From a checkpoint of a small transformer trained on Wikipedia.
Architecture: RMSNorm before each block, no biases in attention or MLP.
Training: 775M tokens, 5916 steps.
MLP neurons of a small language model. Each row is named by its layer, matrix (gate and up: input weights) and neuron, and shows model dimensions 170-340. Each number is 128 + 32 x the weight over its row's rms, rounded and kept within 0 to 255. Numbers have three digits each. A neuron's up and down rows have the sign that makes its largest values positive.
A block is one neuron, or neurons of one layer that tend to fire together. After each block is what it responds to, as a language model described it from the Wikipedia text at the highest values.

L2.gate301:128072093152116067149071118131112182178145122089138147165163178119129129100148115139167157172103191187094056139175154085104102118148131059150129129136136193091175120117149112132150120116099131074130140144109191111121113153161134158090120127112161103138104119116123131194091149096165129136111135173133093093177141144121132154151140130203204121126140108127135139193177166081125129174182134106091133152116144136172125152143125118102143112097144168160144096119175068119156112169185118088120128107107099171083093121104
L2.up301:144123132115074096120132102161045138150119040138103108080080109110108093144124192150117098085154152157123134169113143158092111167129108113079147129119181125074101121143107140159148131105131120092161122131132153167123095111198177088126064106178086159136160094123174151116103126126193139161102119121109099101141178109089096138116117093129155147179088150091098111140132105092115124117162155073090111152121146074114121107163156116142132157085095104129140178116132109110141183130199107235101108103110099165121133120128
L2.gate447:139214104121111103178134112155099160114105062074101108079127099106086169093110123114143171121151082146139143126148161159143129149140103083106143157105119172110123085188168092128172160173112115100106174080084152146161174131160098126111109182082112140118105071147075101152096136142096185119134143106150155221145126186121138104134077148116147157182117157141101165065110120086166131153132148122135137109144108127128139123082074123147028174093133112110164162162164089092113118118172080136152180158149084134125168172177
L2.up447:155166115147156138099138157099129117129112123112105103164136132086110141114091107111017132135116132177116171133158146144101118112130122157110089191117131125066113102132164086118085169175078169087143139110116131121133140154152081122148110156094114188116142091180139102101166124131116148112171178174143122149103106177105144101142115111143122120191157134127102152085136129102152089130167144185134060091088152138135119150145157160144086094093151172154155121102147117111152131107124129138127149117147087109144114166167
L2.gate973:109123153102111112116107170137215131135091134062107145151178158099072110108091144132129169166175112153156155124079098126083087214088160068141163158085110101117132155116161071145214144088135136061081109128128162145151141057153157163101131119087140143164091088171118134153104097099123152100172105085089100121135180165058120112109115144142107104121140124170187121067138215098136148086128099143104100146096150120116149111087099205139107166124126144176117103164102132160077163092115094123095089138130158112188128127125
L2.up973:149127165119088148125119103094151109158128100099100122184107113153096114141169150140132101096197132171147127099146132116057087189120150076115189145123163126084056131071156123108140161141122147078124133166161127114095104117132197122124127233142106105170096089099162122103155130124128098134157143121121135127193188153098111096087106075153112106169119101128129075199164158128079104087126144223142100131132122183041107159095154145122117141170087123148166214123066170120124095123139105129049074162174134124162115119114
L2.gate1302:130199114124136098138129113150141144111106127107104094128166132085132101145146122103104092160184112126216101109149110172205174109163089034131173131159209090125050075148128112153086131128172058120100073095110147123085127082093126115133119077100142096187155122160114135167143121146098145163162110153080155112148103162125073106119088047143117172129121083157078152113114128170120109110097194190172167127117084102118132149072074090097118155161138126125116116168135190061144128090158159143160161114101134130109109064113
L2.up1302:133149099151175131129124132149121150161086179181075105090156125093095058074128130116130178111093094082165111118110107118190139120117142086150145123105178106137112149109102131150144097170111090112142090178160088145103170147094105088033141069151156081129157122060120128160098119135127158114152144119112168106147167096073144098124151082135102159180093101130098144112108174126202096138161207145108157145148088084091071085078111149080094152150115117123091135199173142148133131105131148141098077146132115111127142093129
Responds to: Past participles of making or starting right after was/were, like built, produced, founded or created, before "by" names an agent; also weaker on table-header words such as Location.

L3.gate944:134094134168166146113213124104137114113210077113102115152120149102132102083092169132118164095091059142203160136108102150120127142139126131172085106108154140124098120109135111152170092102185097122095131141108128184125171136121069155104085105099116175077151147138096089109114074082172144140135143093100147133073091094122173206116126099172073152121117141132170103104099144136114182165154135150077081079126137108148136103161117114132164161129093094151159118122197171121080106111080117137182158100142113117112159148121
L3.up944:144136194109080171123204116175129114149160111131155161118157077134120133135169150144120160179101188173147132080104087137158107085158163085078142159103145153115082107104122104204159125120141130136136142071084112161125127104103168133116096153149134175115140165179121133122130122125155135103156130094126135208145126096167121139148155094120112134107169158121079133122207147153100177101158107233056131100168194083160118142089160130114136137103121145151122127134154079129146124132117139091132111113142161135104142101085
L3.gate1001:107212124121065069091136101116095142144092118168161130134145094163172113146126142108170079063170149146155119178133126072096127146156138153161129130188107096119103103150118131204136133116149090112128135130126135136122148114108128146113108168148099128180169110101092118178165139168103129137116102093100118079151099120104149146118107063154127103166163147133180199095142110174160126130131115126135123138182112137143141158117158089123155087082114100162129067075184109123109081127131126143142110119144131139087218127096
L3.up1001:112188118151105115145081131052128072105084154124130199105133094138131127168160133109125137099163146062162111146120130106170086143140104068124123100131110131130134090142176136137113115100057075122166161206201088135131096105135147111154122125161129103102151125168106125091080160214156156131076092085113172138085080137173065162106117142145076092132141147138126173179129164103124103097138096125139120106139110141177180167158182080091117128064116105164132155149140143156135132119140132154126161148116151066109126124116
L3.gate1145:107080141132141171127085143210115118125196108215154133110147115114171118223082148122157202147142091133123124184119144111156056121156201133146136169118123163156182127119120096187190140145171123125131102136135127137142129110104187130106127104067144162143133097126112126126103110078169127077145161163152129131085095140102144116134135134123119114139193178137157115102125113130112109095064158154094092148226100075130078148100104171139086182141111144140095131169144093151137083152095131157134062140112107131098143118142
L3.up1145:096089084102160123102117208170112111143233108175156155073098071123186083086128142145136128113060113144137118155152094147162094155124118124101115141123102138131146137107134105169109158159111164133115126156095063093115108133119137089082125075103123121129155113142197139123119108141136177099146139105085098098175166120096092158106126090109186150123125128111114126171149074130027161112077137139075153169100137107093169136126131156156181124142117129110135138135161135135105109121130109068133064131053040101076140171081
L3.gate1335:117111124164133104122131163222099150150185131072119165136111107155178117150133097048170115081149087135110112136124171109099130135137155100157072133142130123086129079062120182122165113085085141101242090114091105118080130108156101167099094159138160131094133148142193120144128097051148164121094085060163150093145129102159127094171116139114087118204128088074155099151162118181149175124087136185125144156127120081159128229100050127120157159098138082171082160113207142118128125157090165116086098126108147130096081092130
L3.up1335:127152162161122147131124124147118148086180089078156127145172131143195123191177134120164150122113103109185082095134180135053091134065136149183148102160105112090194111075125161202127035122109134129173135136130147100139080139135113161139161160133124164098159147143141080104098141113119067076097069125134129101084127206213134054156093126122083157167157126140126124142098112167141174148098153172104119134150121138100194222175105175133157143157081109126105186141188086121124146136134141127079179118144148106107088069109
Responds to: Tokens in Wikipedia infobox lists and tables: field names like Website, of in end-of-concurrency notes, newlines after header rows, plus some first-sentence was.

L7.gate390:184077105151125128064116148150089103095204102116122119181125074120111118149136110139169191112078166141189112124116114140104109116118070073128142110120099118083145156127117100095077163119085051125125123077103114104173163103140159119103129129063157202143109115134140091098141186176128167119094130174160125174149139120140118099137121196127096165150069209097118122074153136136114100141116141147183146143081199093071122117083133116095123094082117122095126137105141104143192105122089098153142079137181109114149190160083
L7.up390:107133191101117138213158116139106150104110090116120125118109103137126112143173122114094143119092089140109049090071131107104154165091120094139147177108150135123134118164163090076149088121148139196149112124136116154055177112122135090162108090122147118054119142101110066152126151194108197174128117122086134186140098067210111138133136163145131135142096156091124130104079120167120164148121150132105147108115138056082069049131152181113098090118113121141137120152147147185146130123109091155176112085141138126108122143109
Responds to: Past participles in passive or reduced-relative use, usually followed by by or a date, such as created, founded, granted, led.

L7.gate1281:140110188102110139135130111193146138186122128120142138115155104149068123124146074120083147186136124151126111112145075193169161118174133104145167111181136138118155103161119105046135130126114110135071098154080148044114109118087209105116131147173159066154141121100154118118175160087133155110189130046115117130170174080093104069151095127102118163125123136124123064108132127158123132099175167132096140161141102130165113114101127054171069185086080110147082143161152077126105148118084103077103139058116123162130155117153
L7.up1281:101104156160174108135115174165106102197072110128138159135130144125090129111105136117137128102163207170066048155144177132151143093082099124101140129100184108144186143069159161121106165100127124104129111090124138102144133140115125088104161124064087115123160132100130133062124128137057084096090129063105133135095141107106129050071134141162131062168107085113095165151149127148180136135112088113137107109104120112108156060066136073140067163214096108112043230162174143079120155132126110164120137141148183149095121107171
Responds to: The leading digit 2 of four-digit years such as 2004, 2019, 2020, in citations, tables and dates; rarely verbs like made, leveled.

L7.gate1034:190135092093064120118162113124136100088125049167160107096187139099118106071143133153143067149132159116154125123132151103118069055173104184139137125079143110082125102114136156181152137118149161144129115111129149083117130127150134149136154161154100089120196190092151188150132130151112178152143068114176181117079149129180128144106122104144174152107104107157106079133134148097138113127164194161111117101132121162111148133167121123159157086125156091092130078103157175103103124122153150134081126067111170092123126136134
L7.up1034:064117095134108140093145126144108132114109096112158157178112194138125142131155144136140128143123131149116124099120212166142089115128145115156099109099129132144086136071151130119115203134199156091134083133120154108147110153075109137128110127137119144109100175065117112131120131146120078142128155095123190148123165099152063138095119114162117112086099133147111143113141101049157118097183178138086126164103128159139094121126123099165133097136160172103150115130097147103111151095074082120165079127101163131115159131141
Responds to: Word-initial consonant pieces ending in h (Sh, Th, Sch, Ch, Ph, Wh), often opening surnames or foreign words, e.g. Schrödinger, Thür, Shabbat.

L7.gate639:145193130130107129130126179170120136128119134099126108180130163171111146122152126092107119189153116087113145113184119170147104152054157150119144116195173153092059132095170216078144080147133128092116151087140129187067098117139138111179125176143099144105133193174070143183091103160125158090075086161105095124131125118195157184140114076137115119121125040130130101082083161106106076141137046115125108123106160154117110126174102179115131089108145179096157115152130091171186057093084074131099135161184170159124155159119
L7.up639:165187180137093156126153110104107154159089143137174086100098083142129161114059079158070105146186145122179103089094198153089127110106129131138114129110128119135160158101163129142145087163099141107098150090218106132116118135088142161141128147144170097130096129158067141082151110163107145126113084159176133103203153121110075123120089105129144181083190104166120122086116133179084119181176063093112063123119116173125137100134106133080149120154150069118135163197194116110160122145110103097157159048142198098114130146116
Responds to: Mostly closing quotation marks right after song or work titles in track listings and tables, like "Deathtrap" or "Return to Sender"; more weakly, proper-noun starts such as Spain or Czech.

L2.gate1:135126160075104109077141205123153092139113136123100085191180116125152078132123161083135103138113176113126072127167184061188108209100139138168160082079080129119167118185142110148112113082149125039069121110113156131149160138168109140178114139137109148112131132202144144129145119161115118118186065144049179089115115177157107110109135111168141070105111110170127133157151167127151171104135168079163141118124093118146134179095133097161124130168106105084136153148141106111140141184104163174158148100175102105118114118101
L2.up1:205109187137198166156174154132079138134083164158144144167106168149155063117066114114102118081156146135096112141106160119089155170159123079111116093084166170113182137122125139133115125109146201082043137111154139142165175140116097165100103142120087182110057145104145158128127060106115169127168133172127163133108171070078137099022125169071127147128134159176151108098101133125158094116137125179192197079088101138069163149115103129188139133182160114174115080091180146127172108116089099156141164224175122164119073073119
L2.gate28:156131084088079147160075164143149088112131095129130073131140122087167096120073169144155087141192119139025154150086093115125119176151143162166076093140095127132180092146152101077107104121140097121128133107132098135129082155167136085091120117108128158081115102167113104124090117132053094062133128142212152122158159139164108118110134125108128131169114134128169089107102137077159094071091119082184099101111082109096099190154093154127150133159127063208146132107090130138102094123137115065083142084106129145132061106128
L2.up28:183138083097117104159082143098096060121147119110146105123162098131196124172084063121095105141103120126056093160140079129162140111090184088137094094127123130147155126198175140091127128110121125131163159163165111127136112132107166079095135154158114118137130100111191090178089156106099120087079137146131125144147162134165087136150096121130085084152095153151097135146089101087161168120113118174125090173114164115110231119162118147047144151170090136129131169135087124109129171094143116076120109093142132168111119128120
L2.gate433:118092182179149127074100178141080051120069102167098118175086124085118134144150139107073082144139160162125101112122098090089122105086140102108143136086083094169175082105122145102108187108155147219121083148104069082143129166198096131119138127174122096076121114156125074157174048155078190058060171102130165096144144204161087137122133131140146084120161056149091108119116116173112139055142122156126135088126052197123125108142141115187121098166132158129115094105094115131171135085104094067180092150069090128192149108059
L2.up433:078143150140133137068130169139099084124086099141105080149146170141119127140058144107111159110139117161094077141112069158146119192104152170155141143139109164118141093044114100102144154089128140172168146093183097160088133126172148194049104161138145082097086162160167113130073045128111125121067174093180157142172107111090138126200087076107120156132172117131182090120116185123124128084211096106147199090150080158159093108151123148135158120170093142169166141151087154073125118178134098077118120077114201087146118150130
L2.gate716:130112147161173081169163130124153110121106084149169127103118099082166116101106177165171168175087145127023164138164120118118103129188148097088156160137096137140148126102166197096124047098182132124162157137111110172180145132172086116120170125160136175100054063123161161124113149143104145148128127109073113108117128115141143102084165128133066112116149145179148133168103174126086209127127137127107063161173131105166095119169121156107156162104160153125156061154141141113187118120159126116149116110106152111099130106148
L2.up716:165127180069179188099131140042153163114124135153087061123116107115128145117076134231152111185131130118101072126142099129109145188086145034109101181097115067119095085104150135069138104136128127202133145137125123131145193158105115160120078191175151092154206109095108110104167132126104156133087136159171117092120151138082126104122103137068108107118106112123138168171119062162145076151160147113153162166139091132169074093158132157137134142134153120142148124075139147148138075188131185164127116125074116095145102091091
Responds to: Tokens that end a short quoted name or label, mostly closing quotes, plus heading-closing ===, such as "La Grange", "Bill", ===H===.

L2.gate112:080143185129143124203129140094104148094080103123141149125130124122133152166105164160155136139131169151138131172131098123071112070072149136105102149163162095088146074077075127185139208133078111097169111117189100147142173165126145148047022125170143136123115110142090157106128130155178123133158125153104044154127120154144134086129053116130129132101140114159141098142116155096158142109112090157093164164160113148166157144145081218188129133111137170161091193175111143148139221154122165095162109145114121121098115084093
L2.up112:100117135163146145108100152096117113127128098153139141126132136150141149210098149121127134132152166091093120148131125130079099123054070073142073153134094156134105169141094135129097142097067147150109112136145131164150141189157031153118151080170139138206144155110167122109151136166174141119072134120125165132139126116113128099160110125120090112118116132085137140149106181159114141131166125151123105122162119148124165157077092135088113124149162159117127061160167144150135140156108176128133174129142151111178119172184
L2.gate794:095153079172141146120146122094156104151154142145142187136117106088183100078139147107138073157124143090134119120102107105112135136087140137095185126079154159150110099151108157103092138104136127148156089115169132137138148164084149114159125152148106161069161140175106078178159127182109125102142164082075181182185143145142119098121148162060091149143159163073135156102133111139133176084139119125124112137129144131060124150143101143155131117126164131132109125135133106153130160155214172072098101155139149138141103138114
L2.up794:141120153087120171149146139196129177114141106142140189108138092113129128088108063127141121131114157110097122088076117167144155079126115112097143135129119147153176110168121138171157098143108124165173149133098110157168118064139111139126167097109145166118105110137173143150107166100160186113149119141130148145154091119150161134157086136135123108112093165111174165132175132132119108088182061148126125119111111101075134082104120143140107115111131152078067105167146151202106115093192142111129121101098130076198077088146
L2.gate1192:104121107102121150100160124155139095146106098125144181140130118144174110094108143184056079176105112125138120188152121115085093078046105132108124140119103183130100130139059108157169176065116155104122167124130126150159109078131123130150175185116106140184083105143149137134142118112156103158086189127090145155162154127157071163155118120122127135111121098132096127173145169125080103049179124110167077125109161135153157158163107136123130147084136206155137136157135106121228175098098134142173124093080084094155083086121
L2.up1192:113155080117116118118150088167123063140117125140161152106126140121156140158116159117138109144126102151101169163116106073115100172099124116149099148144126112120151078122133145107165206114151137089112106175157125165136102073092091113132141171114107116137044119110096125098108122090164130089153145107085123219115144104091079142112195083099088160097152096134132104056133125172117190131173176117113156102089087134104192121152133151124143088122133146111171180178111136116192103071137179101097082111118101108154113123139
L2.gate1260:105096107093169166137087122143139118135055125121169132130166095133164085108135087155110101151081115193139110127114188090119159104062160161108161120184137147087149188090103138170121182114108103153110114133127087081144149099106159187131123105184099104119157150152089110195154202153113123166087191132143082154151144123075120108134116133170080144104093111107125212134164130155151103108070117114108114218138118167101136126104118140127103154130131122121110106153112120167126201137074149063088114147166098127167163146174
L2.up1260:158128131075144164125123141148145151113152081085116162137155178112155070080120037126125100153136126095093121104112170134123137095091154183143087197166121161153119074078096143161118155157118096091081128147110116157102185106099102160147163084127099068172114153150126116129071112090140102175090186132117073118143159120061164138181094076089133103112149160142174159134164142111142126134154167117130077131137111118101155124185091140087121125171115091093095131110101180122161188102105115118074109135155181124104118091107
Responds to: Single digits opening a number's second part, mostly right after an en dash or hyphen in ranges such as 1986–87, 853–869, grades 7-9; also list numbers at line starts.

L3.gate113:158103153124124135158185153155113084177091084125128123127102110091170163073149133076093116164112064122078130093171117110105198075087079168156123089136106170110215077124128120137128143129119113053165097128121081089145128137125136148105148116117184126129166115119165191084078089119088120111118132007148136149122150131099123142131157136136213143066113133122147087123081041132142139159073149131190090082092067120132084105136063114174139153115130044126165142186177162179097120092114133149096160110092143150084134135140
L3.up113:104075172117114064147112121150124111144098119110172081125144181126130138145135098160120131129136133093150133137085055168135160092100081193171150176135128167104186101147131153161194113154145143102115179192164124131126127114123162063132122121072120187116073193083130085049101145091084118099135146132099126159116152083146118113125132111114044116113079183110107139142123110108158174146102099128085226120094129129104131121112109108148125079112108078144087124123123118150122145164120115112168155064130107151096089128135
L3.gate146:109082146073110087129118105163099188097089169077170107175115160115122094138139093103113120168142093168065122037077165146125135161144121089086214162110168097130121158129124107129149139100138135148158108117158111138067091142081152103154103134108170138102138133148106109069087119120110112120137110112128166075159108131199147148088084128202171117132129228094116163120138144148154164089171109118108145087151119151152097129080110164093142113098173138110145136194110149169124106145149095121096156138142144119155118128133
L3.up146:136185150098126136140132127148092130121138144144168172107146115120133039110112158105101240146101134151168149054152147093136111130086134140093105179158177163126135153073171148160133126148135118107169060071115099179071093159101141009089155170083158103104144124215110133154138089153099140118158155087191138120161160155156109184157154094184123136128123157147134069099134110153135148106131085089149113106111149139170151144108109114134088114112129129144154128115168101130089125098173117206086164127112135127114145198108
L3.gate895:133146139101162203104136131195152131104121120124121174107102108186140114193097120146098119145133115138166134103081158050125123127081160144119086112118180136080165171102143137175095118171131123114187125093171124088146105062127061142078150116074142181170119136143078120122148062102150184099155125076129223158185128103143172160095118152081091109153172127136089150103157128119121178109090149146131155164156168080150089146132167065102089112162115108176126188137116140102152130122100144126143167169155152145099085126088
L3.up895:139112084140119163120173096119127118128098151118180165153085107155129090113141136147172171096132111172112148126098090118200079209117169147112176097121080227115145094102157133097139171112124151117121117177132121148166143140130087135146179115148100110151118107080071113137062125141095126179086176176024054106133126117130138119093117131113124139140105157157142129164041127151175180144144147144150149181110153195147094130165162191117086134144147152144180157189148134126152174158159172081065147110149116194151110149135
L3.gate1215:142094175102096150097142094152123131099128181110118137092110074133103141127114100175135171147083139142159121095120126149125157115082146125169171116120119102092183130163111131085090189179108100099141077162133079120151122115106119128091128151133158086137131087139127116119123161172122130106122129143137061133135115150121096108122099109103159140046112162153129099111103106139119081102109137165200147167175146130120086133107162154167068117120107062140184141189134075173117156055094106124071134128095134161145122170157
L3.up1215:133128137102149205108074118102210107094193062134149072122164131118160073135122123129117062178105154145215149069163115137125129134102131080157111082079113184103116090146116081138115141086149159097142107136047149118071178119158184131123047127088185150113149130151118172131133163135165089119118123094164106136128096158124137122165158114205159171134129129106097141157085122188121118159171176096117095120166169125106105190138095117105139122162126142135198115201082161140144143115167096142167155163110166115127131122114
Responds to: Digit tokens, mostly a number-initial 2 starting years like 2002 or 2014 in lists and tables, sometimes a second digit as in 12.

L3.gate101:091160133090160144123099149118168110066145141132156131120120160111068131127128078147141165142107095181084125104168105106165103120126142119166136147132163116106171170166163128114078092168133102195159055120117084066136171126180154064149147139158100151160155127130128118086175159158168142205156063116111165097123119102120123112064117145085126183107089113117075092195101133167165148106168078126146163141114112148152108162081090057133176077085152127091112097095139110160150088141127169180136126097162098125106153115111
L3.up101:130074120132148139111095125150114126151152138106133091117190158146160128146201049141127172141109099138147100136094144100189094169134106103112166154150104150091212154178161129115117136121115075129112102138110080098111133077112112168153142129146114102184130134131147143106163137150172089156156091105103156093138156122121161170092085067123109140150125121095117057241132150118093150168130130089121101183095141165151097154159130122083088178088133122128118101089195164153130093107087131109134146050152129142132187108137
L3.gate214:115133123080151098139121148166115112112114155128058133096112119097225122156179117127124154158129137168121194095205109092169131131123064106120188174111115131132141137111151135110125118140159075123151088113111117096145124058193133157122131141175075116137143140126071144131175074149125147126154225111146096107150113102072085120141093106123154167158088120126097167207161111149153148095141098168138131170085070120173134151122154113082160135115135087116091137119160067127192105170103098153110132150093170131097119174146
L3.up214:194150119161148129168185134129126172191141105112179134187162146184128100119080106132164170153094196166108114149146060164126091132138137146139127117098116152162111160119174069126114076118083096156150101184117175130108149121134162147088145101148116145162171118121149134145159125147114198156109135136088145100103144148152127138143169203182115169088168110111166129112138158092120103112103124104168125140163144158192095175159110179162149124145097061156114125155124158081108123188179080148134122140151129131130096081161
L3.gate874:164096096123047118156077137170183178096098161097117121126083135104135108126151117172108144199114160150111111142086141131136111082155081098199160076142070165100074113139106088119170148124155096115167121159133152126079114120197132128108097111129097111144181167165123123095059091138141150089105130188120140079060156186066130180111100098113100104086140081120134160152084097125179142109148131122160135097180124137146125179136119109135119183086131149136187149077140140149119127046123119095104131152065127080060140118148
L3.up874:167125048111178151159156137096119181131091125099136105167156150145220137106093140119147134137098189071116145096104095102140105080143147188111136094121145150034118076163121142110148158142152160175167102089101106096127146140135079134149118160118114097208200138114140106113123133173119095102140089129124087106132098163071106164081126146102064121166143121084137150113113123085147128175114129130151110128160118135102127183139144087109099109175141178116159178154184154098164126091139123099091128093102115133077083106130
L3.gate1107:121107113118110139116123092158120137130055098076119125083113158131133148154087185191205097132148124153126130189090101152104145058115131135175195194193100112108176126124128090120097111123074160086114086051115078102147126138131057206044137140144118063092122142170152133121088095159110126099116090144142134163107116121125068067091115153189166097149098099097092125077103105096120132085142221078142137120122115076129119105151122118113114172124115080122180164127081111112125187096161061184153149159175121087024138169141
L3.up1107:156133192034125135188117091116107106158136093108145114143158119193134116108142114153168059084127144149157116216099121159112105093127181125096173130134071159087201129144157160119128162122118085136142123151163119139098153113109077146066106150147164103157144153157168109140106095124102135103122088132134102152137150116102134115156056143122131081122100096169126166138140102157072154149095156093159075114135140098124099123131116152066112183132163146120087139114122027061075192122165149188130130140140122127044115127125
Responds to: Ordinal words for a finishing place or rank in sports results, e.g. finished second, fifth, eighth; weaker on role words like lead and on word fragments.